Part of a small language model's weights.
Size: 10 layers, width 576, 9 heads of 64, MLP 1728 tanh GELU, vocabulary 8192, 38.3M parameters.
Architecture: LayerNorm before each block, learned positions, biases, tied embeddings.
Training: a variant of Muon for these matrices, 6667 steps.
MLP neurons of a small language model. Each row is named by its layer, matrix (up: input weights) and neuron, and shows model dimensions 416-479. Each number is 128 + 24 x the weight over its row's rms, rounded and kept within 0 to 255.
A block is one neuron, or neurons of one layer that tend to fire together. After each block is what it responds to, as a language model described it from the Wikipedia text at the highest values.

L4.up12 [116 135 156 156 159  94 111 144 120 146 162 160 144 157 144 133 104 125 130 137 135 145  93 181 140 140 150 113 125 114 125 156 167 114 122 166 181 160 160 175 124 150 125 105 141 113 142  94 110 124  98 139 112 140  94  79 159 159 115 137 130  96 108 165]
L4.up1203 [110  94  87 153 142  97 151 129 127  85  95 129  92  94 117 119 110 115 123 122 148 167  87 151 162 122 160 132 138 128 134 134 122  90 134 115 153 130 123 149 139 171 116  90 111 117 102  92 111  79 114 131 143 137 138 125 137 144 117 143 147  74 124 184]
Description: Passive past participles

L7.up16 [120 101 127 153 147 129  97 101 104  87 155 153 149 120 101 107  86 107 156 149  86 110 148 180 175 151 147 136 127 111  84  93 133 161 124 171 201 140  96 101 105 151 158 126 128 112 115 141 135  95 135 148  84 120 132 127  89 138 104 126 109 163 114  73]
L7.up179 [ 97 145 160 108 160 114 124 152 135 146 138 164 130 125 141  82 123 112 150 136 118  92 154 115 115 101 110 138 159 115  69 115  91 102 115 171 162 130 109  93  92 147 150 109 112 148 169  92 123 138 139 171 120 156 137 140 157 136 126  95 143 131 112 126]
L7.up595 [146 158 118 140 135 138 145 100 118 176 173 123 139 140  87  71 110  91 117 143 118  76 135 124 133 143  90  90 150 102 102 127 100 137 137 167 142 159 110 124 113 146 129 106 101 118 147 137  56  76  99 125  71 172 165 136 137 128 133 131 105 152  93 145]
L7.up764 [146 153 110 109 118 103 154 125 111 101 143 155 128 118 113  99  78 158 140 129 140 126 134 165 117 137 117  94  97 127 122 104 157  99 122 111 169 122 120 147 120 141 141  84 127 103 121  82 141 122 155 129 143  97 100 126 102 139 149 162 146 102  97 115]
L7.up818 [143 129 105 179 148 110 115 157 117 117 130 175 114 154 139  83 143  91 150 123 113  76 197 132 100 130 125 107 138 115 137  84 102 132 118 127 170 142 141  98 162 116 119 107 123 134 113 180 153 119 139 148 146 120 122 132 140 154  95  92 163 118 126 114]
L7.up1124 [136 129 112 141 110  94 134 126 126 105 162 100 155 150 123 112 112 105 140 106 155 129 116 125 118 123 131 114 130 121 122  77 135 123 113 114 158 102 100 144 120 150 145  98 134 118  88 103 125 108  98 165 110 135 166 146 151 150 125 112 172 141  96  99]
L7.up1415 [155 153 153 144  93 146  73 115  89 148 206 100 143  67 164 130 126 108 112 144 138 103 101 126 101 141 124  95 161 157 144 140 100 140 118 103 153 173 146 138  68 122 152  81  93 122 142  94 125 107 104 166 139 126 144 145  75 132 135 100 133 122 122 136]
L7.up1680 [133 161 135 110 130 145 121 177 138 158 158 138 127 121 119 129 128 143 176 167 120 108 134 126 145 139 135 130 171 131 153 110 118 150 121 138 130 153 147 102 100 114 135 131 116 104 150 170 127 139 112 137 152 176 105  85 129 158 111 130 133 137 132 113]
Description: Verb-phrase final pieces

L4.up1081 [159 154 142 124 132 142 166 136 156 152 151  91 184 159 169 143 147 129  95 124 162 111 144 132 132 117 135 135 165 136 129 101 154 147  98 135 125 122 133  90 133 145 111  54 110  61  92  86 113 116 147 144  91 112 136 131 129 137 105 108 141 119 158 146]
L4.up1170 [147 122 150 109 103 126 151 130 140 149 154 128 157  96 138 164 164 151 115 112 162 128 120 112  94 130 144 157 161 124  86 151 103 155 139 153 148 164 109 130 104 153 160 107 121 122  94  96 119 151 128 150  91 111 110 132 153 107 133 118  94 139 127 146]
Description: Infinitive "to" and modals

L4.up246 [118 125 134 163 125 120 159 119 129 148  89 120 173 134 161 151 123 166  85 109 112 102 125 130 130 102 180 143  44 119 137 130 151 102 156 144 155 171 121 121  82 108 110 122 136 167 155 141  78  99 102 122  83 132 138 104 119 146  99 119  95  93  76 157]
L4.up687 [113  94 147 122 111 135 160 117 169 149 158 143 133 134 107 108  95 117 128 129 138 144 103 137 160 140 102 140 104  91 119 163 142 122 101 186 123 120 159 162 167 142 122 117 104 137 149  86 126  88 104 155 115  97 105 131 125 128 133 151 150 102 114 145]
Description: Mid-word verb stems

L6.up281 [144 117 125 129 151  85 114 110 145 125 141 121 154 155 167 156 148 126 106 140 149 130 152 115 155 117 120 117 127  89 119 112 152 127 128 123 102 111 120 111 133 108  73 143 123  97 103 118 119 137  84 142 142 132 120 111 142 148 142 125 120 143 188 118]
L6.up807 [139 150 125 127 146 109 111 135 149 130 109 136 128 128 131 180 141 137 120 101 170  93 167 169 161 132 108  71 165 121 104  85 149 121  93 106 125 137 128 144 151 114 109  82 140  95 150 152 190 117 117 129 169 142 122 119  71 105 163 120 106 159 135 136]
L6.up1286 [128 158 100 123 140 127 136 156 113  76  98 144 118 129 154 171 143 128  96 143 128  84 126 113 124 120 112  89 120 148 152 101 104 162 149 129 140 131 129  92 154 112 140  84 162 132 120 141  79 125  93 154 133 105 111 146 119 125 129 128 149 140 150 121]
L6.up1287 [ 91 117 138 120 152 171  95  82 138 139 155 134 174 129 102 168 130  97 118 175 125 152 127 166 124 130  92 143  80 119  85 120 121 121 143 134 129 168 125 115 131 130 103 138 145 101 130 116 131  94 134 130 111 151 111 120 140 106  94 160 140 141  93 133]
Description: Article "an" and an-

L7.up17 [121  95 151 153 140 142 176 130 136 138 126 101 134 127 140  97 144 122  72 152 114  77 185 121  95 139 140 148  90  91 143 162  89  98  96 124 140 123 118 122 147 168 127 140 134  98 157 129 129 162 110 165 148 148 126 108 142  90 132 117 126 133 166 155]
L7.up603 [132 163 166 134 136 160 192 136  91 128 126 147 119 112 129 141 124 150 129 130  90 107  91  96 174  93 160 136 112 135 103 113 133 104 127 157 111 140 164  92 125 152 151 114 210 108 123  86 111 126 118 130 117 138 122 178 156 136 152 104  65 114 115 111]
L7.up776 [ 96 125 139 103 129 134 142 110 111  91 169 105 140 135 121 142  80 142  99 132 134 129 109 159 125 145 132 112 129 102 111 140 152 160 110 129 132 119 169  79 151 133 130 121 141 144 131 101 152 133 165 127 144  88 141 107  74 113 139 150 122 145 127 127]
L7.up938 [133 108 171 175 106 149 112 149  99 108 111 107  86 129 113 177 112  98 151 132 141 159 156 149 189 101 154 135 132 127 128 138 146 110  64 119 130  90 145 100 174 130 126 164 109 154 137 109 117 140 113 107 121 148 135 115 149 144 122 129 133 148 115 125]
L7.up1169 [168 128 156 162 145 154 131 154 131 101 112 113 134 107  92 138 186 138 112 162 127  91 127 113 125  95 125 132 114 158 138 133 125 114 147 114 165 117 148 115 150 137 155 157 142 133 133 115  82 123 102 117 138 104 151 127  70 113 161 148  96 124 150 125]
L7.up1480 [ 90 116 129 107 151 135 145 136 183 123 148 137 156 157 140 146 116 142 132 128 109 106  99 152 136 153 103 138 122 113 154 133 130 142 133 168 167 141 109 131 177  84 119 110 179 109 128 164 105 159 121 118 130  98 120 143 138 105 150 137 154  96 166 136]
L7.up1548 [115 102 169 117  86 146 124 111 190 152 158  92 105 164 113 170 137 139 128 151 170 104 139 142 124 101 147 146 113 119 134 124 118  95 110 157 131 114  97 111 169  86 122 113 148 131  98 138 180 180 109 132 161 133  81 180 126 108  78 117 127 129 126 145]
L7.up1657 [158 113 176 145 147 105 146 119 183 167 164 120  59 110  95 154 132 138 129  88 153 135 130 137 107 164 169 132 123 112 111 128  89 139 142 139  82 142  88  79 144 108 130 126 169 118 149 139 104 170 141  88 138 154 101 182 132 106 156 128 131 162 132 152]
Description: Party names in election tables

L6.up155 [100 163 130  97 107 166 150 123 128 167 137 117  60 119 134 146 133 129  81 123 123 118 112 148 133 184 116 112 128 140 102 135 154 144 129 152 153 139 166 162 128 109 138 121 151 118  99  82 104  91 118 154 131 148 116 124 147 112 103 125 148 116 110 115]
L6.up299 [ 91 113 119 137 140 203 143 142 120 125 136 130 150 117 130 184 161  92 108 118 122 185 125 111 129 121 115 108 128 142 150  74 155 130 158 113 103 132 121 198 158 119 155 134 146 129 107  97  87 139 115 142 125 105 169 141 131 134 101 120 179 159 177 127]
L6.up393 [105 119 107 157 120 148 148 157 135  93 100 118 141 123  82 168 157 127 131 159 113 120 165  97 117 134 147 137 120 144  99  99 122  89 129 158 129 176 122 164 145 134 134 129 114 143 153 145 111 127 124 107 107  88 149 146 173 137  79 152 121 121 139 163]
L6.up482 [154 111 161 139 103 102 144 121 127 127 116  96 111  97 106 127  92 141 102 122  73 112 112 112 103 145  99 144 137 124 117 157 119 125 139 146 171 163 171 139 144 118 134 119 168 118 128  84 128 125 138 121 127 123 119 136 136 101 128 104 126 109 160 136]
Description: Numeric digit chunks

L4.up1269 [132  99 103 123 105 137 132 145 148 106 108  88 111 120 131  88 119 107 126 139 128  97 106  92 126 117 114 133 130 139 122 125 106 128 149 123 142 128  96 149 118 152 125 137 140 123 100 136 116 161  94  83  96 100 145 173 141 108 137 128 135 126 134 117]
L4.up1335 [130 128 107  74 150  97 157 156 125 117 100  80 137 154 148 153  98 143 131 151 125 140 128 133 104 135 155 122 124 137 168 111 140 125 141 140 134 123 116 104 125 112 121 134 141 146 139 127  94  99 196 118 117 129 157 164 132 117 125 150 163 119 112 106]
Description: Numbers in statistics tables

L7.up79 [ 98 176 163 155 139 145  96  90 124 131  88 120 154 114 145 140 137 153  84 118 145 156 149 120 174 143  90 146 163 111 127 101 114 137 111 138  98 148 109  97 123 114  92 151 122 115 104 163 138 112 136 169 123 120 103 148 159 101 140 106 152 103 123 132]
L7.up677 [132 188 104 131 155 102 136 102 128 145  80 112 165 133 132 165 144  97 164 105 118  92 136 135 121 110 174 137 132 128 154  89 149 119 105  85 117 114 140 144 147 118  93 119 131 150  89 145 122 151 119 134  87 126 130 137 159 109 152 128 121  88 158 140]
L7.up884 [ 98 158 152 107 128 145  86 146 107 141 110 117 175 144 121 130 133 162 133 132 147 171 134 154 120  79 100 144 111 142 106 110 130 131 116 122 179 107 142 105 125 125 143 127 152 110 120 188 118 131 120 135 153 128 104 127 108 140 110 116  95 130  94 157]
L7.up892 [120 153 158 158 112 132 120  91 155  68  74 123 136 132 154 148 139 123 112  90 176  94 131 133 141 114 119 103 132  89 127 142 128 107 144 116  96 124 111 142 144 111 122 150 123 130 134 159 122 133 117 136 145 113 123 122  97 181 121 108 117 109 107 130]
L7.up944 [125 153 156 133 156 119 126 126 136 105 122 136 153 170 118 124 107 153 113 147 158  89 105 125 105 127 124 147  83 118 139  72 119 124 102 139 120 154 125  84 145 158 159 103 117 126  76 122 120 138 107 122 126  85 156  92 115 133 154 115 140 170 138 113]
L7.up1086 [154 137 173 118 121 134 119 105 110 129 157 172 117 129 151 165 141 116 102 126 132 121 151 104 106 148 144 124  72 135 189 105 167  92 111 155 102 138  77 134 193 137  90 121 158 104 189 102 131 119  99 164 152 151 115 152 156 141 108 105 120 110 154  90]
L7.up1257 [132 156 146 136 168 143 147  99 120 140 101 111 124 107 126 164 129  96 134 126 129  88 155 153 126 105 111 129 112 147 124 110 154 115  97  93 145 132 118 130 136  88 120 141  95  95 102 145 106 126 158 127 109 185 134 171 139 149 152 113 160 113 130 155]
L7.up1474 [157 176 143 142 135  93 143 173 140 112 164  84 122 128 152 157 153 165 116 134 106 116 121 148 153 114 161 104 128 154 101  90 137  88 105 112 108 132 114 164 124 129  99 125 138  99 163  99 101 131 125 103  96 130 121 108 119 120 124 149 178 130 104 147]
Description: Article "an" and copulas

L7.up617 [132 108 140 134 122 120 160 127 129 119 158 103 122 140 154 173  89 120  85 144 127 153 155 108 131 156 132 129 106 173 118 130 115 131 136 141  89 104 147 133 141 141 124 114 131  80 156 146 122 180 116 125  94 141  95 170 145 160 140 131 105 108 112 144]
L7.up648 [101 105 112 130 152 104 148 120 148 117 117 114  88 125 138 121 126 165 136 147 128 105 148 173  77 113 169 123 108 136  95 129 133 139 121 140 168  89 114 146 146 143 120 138 165 165 104 112 102 119  94 156  79 100 129 131 117 138 119 138 133  99  88 120]
L7.up733 [112 107 103  98  92 159 109 138 125  92 117 134 124 131 107 125 112 156  90  99 106  95 103 160 135 126 151 103 123 113 139 151 141 156 137 138  77 123 124 163 119 134 160 124 146 124 166 165 146  93 114 124 123 102 113 110 102  87 130 164 159 114 137 134]
L7.up807 [124 119  88 120 153 109 158  57 138 151 169 175  88 130 148 141 118 129 128 155 135 167 143 137 128 132 163 124 177 140  84  92 148 136 118 116 131 161 141 144 110 137 101 134 156 145 137 139 135 166 103 110 118 108  96 124 180 168 187 152 170 161 132 135]
L7.up936 [147 135 100 159 175 154 147  86  89 156 107 110 133 131 111 116 133 126 133 138 122 138 102 171 141 156 140 130 130 127 154 129 147 134 106 190 101 128 110 103 122 135 145 110 119  65 108 160 128 110 115 134 103 105  92 139 143 125 116 137 138  96  82 122]
L7.up1010 [172 112 128 140 140 131 166 142  77 115 157 117 140 105 116 142 111  97 119 118 107  98 144  99 154 106  94 120 138 123 127 100 164 131 102 128 135 148 105 123 139 170 139 120  96 114 140 141 104 155  92 117 168 150 121 153 120 138 122 103  82 131 112 142]
L7.up1597 [142 134 115 185  92  87  90 113 106 156 142 140 156 131 169 153  98 180 109 118 163 109 138 106 117  90  97 133 124 134 133 156 151  95 140 120 113 146 104 133 123 108  94 104 158  94 123 138 120 105 126  93  84 117 196  97 141 136 132 149 141 106  78 146]
L7.up1641 [122 194 119 139 100 148 137 141 138  67 117 118 127 113 120 125  95 127 128  99  68 134 113 162 108 133 117  94  93 115 104 124 116 141 140 107 128 122 110 156  77 160 112 129 130  91 128 143 113 146 145  96 113 116 166 125 144 109 173 144 120 154 170  76]
Description: Multiword-connective first words

L4.up588 [ 89 129 155 156 137 152 143 148 134 155 155 103 105 171 139 180 150 122 122 121 113  87 134 121 138 150  98 165 145  72 108 132 114 125  98 150 130 154 122  70 166  93 157  96 157 102 130 137 132 189 110 115 142 106  77 130 126 112 118 133 137 139 111 133]
L4.up1212 [171 117 129 156 140 148 116  91 165 118 116 102  73 124 105 150 140 140 160 166 162 166 138  86 128 154  98 151 116 106 152 121 138 144 135 130 117 142 120  83 122 141 197 104 131  97 170 119  99 143  96 101 148 130 131 143  94 164 152 114 141 167  97 145]
Description: Elections and competition results

L6.up292 [130 120 151  97 123 106 140 145 152 140 137 117 134 133 123 149 139 146 122 100  91 123 133 132 143  69 172 170  91 101 104 124 126 117 118 125 159 158 149 112  75 137 109 107 138  96 148 146 115 142 139 142 150 103  59  90 141 112  95 119 119 102 124 120]
L6.up485 [122 112 150 123 130 124 114  95 127 150 125 168  80 103 120 182  95 178 141 134 130 118 124 144 130 134 135 162  97 108 142 103 122 104 102 151 155 103 140 152 133  77 130 127 170 147 171 135  99 161 125 124 125 149 156 153 103 131 129  65 161 168 110 124]
L6.up917 [128  87 122 149 125  52 157 157 112 158 137 115 172  98 128 149 127 151  97 130 128 110 143 104 138 121 141 122 126 103 136 130 131 108 124 126 145 149 119 158 103 153  98 131 120 142 155 141 119 122  92 143 128 188 148 135 173 132  98 145 141 163 107 106]
L6.up1257 [138 104 116 117 126 165 168 119 141 146 175 121 115 136 122 144 142 176 116 173 160 135 132  66 141 154 145  84 112 110 133 102 124 116 106 118 146 103 169 149 163  99 112 129 108 136 131 123  90 129 132 147 151 135 105 133 166 116 129 162 145 156 145 147]
Description: Word-completing pieces

L4.up17 [153 120 135 131 107 127 111 113 147 124 130 138 150  99 112 110 138 128 123 119 174 127 129 147 128 136 105 111 120  83 127 145  87 119 129 135 101 142 161 120 157 116 148 110 123 124 105  90 119 147 162 115 156 110 129 146  88 125  67 188 101 115  94 151]
L4.up1321 [140 144 147 201 128 111 116 153 136 136 104 129 151 119 127 133 140 150 149 109 143 112 126 181 115 151 123  88 128 153 141 145 138 108 133 197 123 100 121  94 101 109 100 120 155 108 139 154 161 133 166 137 185 130  87 152 142 132 112 116 116 134 140 133]
Description: "an" article and prefix

L6.up1463 [ 96  90 154 122 136 132 134 136 120 116 139 114 230 135 138 159  88 140  82 138 161 130 159  95 131 107 144 126 136  90 157 142 139 132 105 128 171 139 170 140 125 126 166 115 113 125 147 108 113 118 134 158 139 142 112 116 104 143  99 128 154 100 123 146]
L6.up1626 [135 190  89 119 150  93 122 116 135 120 189 142 156  84 120 141 110 172 116 138 144 101 143 120 152 120 127 153 156 150 111 105  94  95 119 120 157 145 131 113 136 136 142 123 106 132 105  94 116 139 152 127 150 120 117 118 171 121  90 100 141  73 146 124]
L6.up1627 [166 105 183 146 144 134 107  87 146 102 138 160 149 121 124 117 146 148 130 134 115 151 145 108  98 116 144 111 108 141 165 113 114  97 142 108 124 157  87 158 162  92 154  78 142 122 187 143 176 122  99 139 104 106 144 144  99 102 149 141 158 109 109 129]
L6.up1691 [145 109 197  80 117 109 116 129 141  92 113 117 158 135 120 138 102 151 152 161 133 151 134 125 163 112 143 149 176 124 149 144 157 112 140 145  98 125 115 147 119 174 184 101 105 119 147 125 148 126 143 143 116 120 128 156 105 145 162 152 166 130 169 113]
Description: Predicate end before complement

L6.up258 [155 153  87  91 139 110 118 137 181 114 141 116 171 151 128 147 117 120 141 132 121 148 165 108 161 181 122 121 104 141 102 111 154 161 151 118 152 122 114 147 131 139  95 117 100 103  97 107 106 140 100 149 103 130 174 130 168  98 154 171 135  74 176 116]
L6.up491 [169 132 111 135 151 125 137 108 140  84 120 151 111 145  91 147 158  74 101 142  86 127 116  99 156 172 116 125  99 116  84  74 129 128 143 153 143 125 129 127 157 104 108  67 121 146  86 151  93 126 133 138 113 112 130 118 142 146 149 110 125  91 117 121]
L6.up519 [136 137 122 147 157 109 117 124 125 132  99 123 147 160 162 141 146 105 104 122 152 116  94 142 176 133 134 102  94 139 138  92  83 147 154 138  99 139 105 136 161 133 115 117 119 134 101 130 142 116 119 142 107  78 110 140 107 122 120 109 152 141 148 161]
L6.up766 [148 131 150 110 130 122 113 138 147 121 152 137 176 120 128 157 134 112 110 119 132 109 127 120 156 114 132 107 115 151 141 127  90 143 126 157 124 122 169 140 125 130 157 111 126 156  88 145 160 102 109 127 114 116 155 160 111 116 128 117  98 132 107 162]
Description: Before a coming number

L6.up234 [117 131 155 106  94 132 164 130 158 110  73 151 123 111 119 133 108 105 152 135 147 147 170  83 116 122 124 143 150 153 115 135 119 114 141 133 102 133 134 115 118 156 112 163 129 119  99 130 124 108 126 154 106 126 124 191 150 130 120  78 100 132 130 147]
L6.up521 [ 77  98 116 164  84 144 148 136 141 150 104 156 115 130 126 135 119 136  97 143 132 127 147 145 106 124 130 137 148 144 141 164 135 191 145 169 179 136 149 137 164 183 107 118 172 102  80 138  97 103 103 118 136 116 138 130 167 110 117 121  91 138 160 120]
L6.up1365 [119 125 155 152 171 106 156 118 149 146 115 143 114 113 136 121  80 157 168 144 113 142 172 133 155 143 136  81 155 113 115 159 143 117  99 158 131 119 127 144 146 157 137 138 126 121 132 156 112 128 136 111 139 107 112  86 124 138 125 113 103 152 114 121]
L6.up1645 [117  88 122 172  76 151 195 156 155 124  85 143 142 120 107 161 148 162 100 106 138 136 140 138 114  98 122 126 141 109 111 158 123 153 141 133 125 181 114 138 150 135 155  88 135 142 136  90 110 123 121 118 124 132 102 106  94  96 121 133 159  99 141 137]
Description: Perfect auxiliary slot

L7.up122 [ 92 125 149 157  98 117 142 137 132 160  93 100 129 147 139 129 162  81 141 112 134 142 126 121 120 166 159 130 157 116 138 150 116 132  78 155 144 114 127 182 103 120  96 139 139 142 124 161 109 134 123 151 143  66 122 141 117 167 148 151 114 142 156 109]
L7.up224 [ 88 144 119 141 158 109 149  89 147 121 106 160 120 163 104 127  70 107 112 139 110 115 113 128 168 146 122 167 126 132 113 122 131 169 153 129 144 139 108 136 168  70 114 105 127 140  87 122 162 140 143 134 112 125 119 129 114 158 105 129 164 124 114 113]
L7.up785 [157 129  95 143 156 110  66 140 147 111 119 122  92 130 129  97 158 140 123 162 154 106 117 120 136  88 136 192 175 158 142  98 138  96 129 141 182 143 134 134 142 171 162 121 122 152 139 119  98 104 138 146 126 124 171 112 123 169 163 113 129 128 132 138]
L7.up1041 [104 122 111 135 118 196 128 138 128 158 109 112 107 130 132 124 153 115 145 118 122  93 129  91 137 143 152 131 111 123 120 115  86 157 161 123 132 118 116 147 139 125 142 103 116 136 147  94 133 154 123 145 112  95 131  91  89 152  93 127 138 131 115 126]
L7.up1080 [156 140 127  86 148 155 117  97 117 124 136 109  83 153 108 150 145  85 112 133 138 173 116 134 167  94 127 108 125  93 158 124 105 164 140 114  95  76 129  99 137 133  91 146 129 159  90 121 199 130 140 123 144 120 108 148 133 100 154 148 143 119 127 102]
L7.up1094 [174 129 113 194 126 178 165 112 142 118 106 114 114 158 100 114 124 124 144 115 123 147 137 141 141  99 133  82 150 129 168 150 164 115 120 123  46 101 154 129 136 138 146 128 155 128 140 178 152 111 119 150 146  71 123 141 100 137  83 140 119  89 136 138]
L7.up1398 [107  93 134 109 116  90 153 110 136 135 141 113 113 137  99 163 137 123  85 150 130 139 103 109 174 113 164 108 125 142 125 121  75 141 144 135 105 126 139 150 117 124 144 115 147 133 178 153 117 121 124 103 112 109 106 172 131 148 132 120 156 157 125  94]
L7.up1577 [124 108 108 158 147 134 110 135 118 115  60 109 116 136 159  95 136 141 142 146 101 101 135 112 142 109 148 106 100 142 188  70 104 102 153 130 101 147 152 113 134 107 140 102 102 127  87 158 116 128 128 115 102 120  76 153  59 138 156 121  68  90 127 130]
Description: Before a coming quantity

L7.up154 [129 125 178 152 119  75 163 130 118 142 118 128 138 161 137  93 141  97 120 164 132 129 112 107  70 142 126  90 140 122  68 151  90  96 139 162  99 110 147 132 118 147 122 131 178 116  68 119 120 111 155 126 151 102 150 101 137 103 134 159 149 127 136  97]
L7.up358 [118 125  92 148 126 136 139 129 107 133 145  82 174 103 136 113 127 103 165  96 116  86  77 108 136 128 191 135  93 134 123 155 163 124 113 159  80 126 160 132 140 147 167 116 118 127  90 103 121 131 100 121 152 141 103 169 105 120 111 168 138 134 118 153]
L7.up1025 [152 121 136 118  86 130  81 112 125 172 124  94 179 151 191  97 131 119 126 117 170  97 129 144 102 143 135 140 101 139 132 117 124 133 104 141  95 122 159 130 130 131 175 131 147 146 133 119  53 121 126  94 127 116  55 157 129 134 130 165 127 155 140 178]
L7.up1054 [145 132 157 150 141 134 147 124 105 130 123  81 166 109 124  99 124  99 134 128 153 125 127 122 100 124 130 143 106  89  98 141 129 128 103 127 127 121 193 119 167 102 125 137 177 130 133 167 109 111 129 166 131 122 114 143 162 138 136 115 151 154 129 154]
L7.up1182 [121 134 156 103 180 173 123 124 142 109 138  80 112 142 124 162 119  76 103 100 119 142 129  97 155 112 123 120  90 130 112 114 136 126 116 125 188  98 111 102 129 179 139  99 156 109 147  96 100 112 151 136 115 102 136 136 174 151 133 101 158 165 132 106]
L7.up1284 [ 43 110 154 125 146 117 101 140 113 127 102 164 118 131 131  79 139 135 141 136 146 135 141 122  95 145  99 132  96  84 116 141 140 127 146 136  59 139 129 101 112 155 104 142 173 133 120 107  87 117 142 144 119 144  94 124  99 147 125 171 138 128 123 100]
L7.up1545 [109 124 113 136  87 124 101 141 112 140 149 146 150  92  86 103 113 118 116  93 165 151 151 103 102 160 123 171  86 140 148 135 137 116 124  79 134 162 119 127 151 157 179 129 158 117 123 144 114  69 125 157 142 128 129  90 149 100 140 147 147 148 136 136]
L7.up1714 [118  74 138 126 108 132 125 128 155  96 130 111  88 130 156 119 118 110 129  93 132 119 125 109 181 115 178 168 147 150  57 111 123 157 123 115 122 139 162 143 162 157 173 115 127 116 168 120 161 162 114 156 143 121 138 100 126 186 154 161 116 143 155 133]
Description: Table cell end tokens

L7.up399 [110 120 151 123 132 200 153 173 162 154 155 109 136 128 114 152 127 128  99 141 113 115 121 123  96 127 109 146 117 146  81 152  86 147 111 136 141 136 134 188 137 146 170 129 104  69 106 156 119 100 127 108 114 133 133 115 176  99  95 140 112 181 161  72]
L7.up453 [118  89 125 117 102 130 144 127 113 150 117 138  90 120 138 129  82 121 121 164 154 132 106 132 163 125 151  99 180 101 108 101 128 145 176 185 114 142  90 138  90 153 125 126 119 147 117 137 103  97 102 127 109 107 147 120 143 152  89 133 148 119 139  97]
L7.up454 [179  93 171 106  99  89  98 124  95 168 124 126 108 164 136 145 103 137 113 151 123 124 102 129 160 104 112 112 150 136 124 119 164 153  90 163 124 126 169 118 135  91  93 166 139 124 134 142 108 155 132 105 116 104 146 161 134 121 135 132  99 141 137 149]
L7.up482 [ 97 154 137 106 155 136 140 144 140 131  85 123 147  99 110 140 123  91 109 137 180 145 118  99 128 137 140 148 149 134 160 147 113 154 135 102 143 132 115 143 118 163 165 115 116  84 153 141 159  66 157 140  86 106 124 120 158  76  85 129 115 151 162 113]
L7.up573 [ 95 122 165 102 158 107 169 127 100 146 124 146 109  97  94 143 124 116 130 160 160 134 137  97 157 122 151 158 128 121 200 148 128 119 153 104 165  87 121 153  62 135 113 161 111 132 104 115 129 105 190 156  95 116 135 115 177 157 133 132 123 133 145 141]
L7.up905 [158 132 116 133 131 145 100 102 142 141  82 153 104 104  95 110 100  85 131 140 147 113 149 117  88 112 132 142 133 149 101 118  88 112 137 111 138 165  72 109 127 145 151 126 122 110 134 141 119 108 153 119 104 117 136 127 121 110 123 120 149 161 147 119]
L7.up1431 [112 169 151 118 150 113 119 154 156 159 159 147 162  84  93 126 137 144 131 105 154 126 108  86 118 151 130 152  93 162 137 133 106 155 124 109 168 125 118 161  81 131 158 106 144  88 133 127 111  86 157 130  72 116 152 151 162  84 136 148 102 124 163 102]
L7.up1709 [112 143 146 141  81 141 176 143 161 165 114 145 161 119 134 116 136 147 120 145 139 139 145 135 131 119 153 137 110 114 145 153 119 108 142  92 118 105 124 114 114 152 169 156 141 136 109 150 141 116 160 135 101 133 128 111 149 143  88  89 152 160 102 132]
Description: Pre-verb position

L6.up68 [105  99 127 165 142 140 108 109  98 113 135 113 133 102 143 168 136  89 125 164 121 120 120 140 125 167 168 121 127  93  88 104 144 154 161 111 119 111 116  82  97 121 163 130 147 147 111 105  99 127 114 133 179 120 173  96 127 140 163 130  89 107 143 139]
L6.up689 [150 116 126 100 103 149 130 155 129 107 126 105  78 122 157 122 166 171 129 149 112 138 117 132  96 164 149 158 130  86  98 180 148 112  90 149 145 122 139  87 173 119 133 136 135 100 143 100  90 172 155 108 151  92 128 122 152 102 179 131  99 145 114 135]
L6.up1070 [110 117 136 132 157 108 153 135 101 105 137 106 129 151 120 158 110 118 109 128 158  96 135 143 128 102 120  97 127 136 103 121 150  84 116 135 148 122 117  91 205 114 170 142 146 108 153 124 139 118 135 145 143 133 131 137 114 153 129 134 132 128  98 109]
L6.up1157 [143 119 152 165 128  91 160 115 133 147  96 112 128 114 133 124 102 158 100 131 105 114 139  96 175 125 115 145 102 147 138 162 126  87 121 125 161  97 138 155 131 149  73 130  96 169 132 191  88 142 118 163 128  95 106 159 105 133 107 119 151 129 125 164]
Description: Word-initial fragment tokens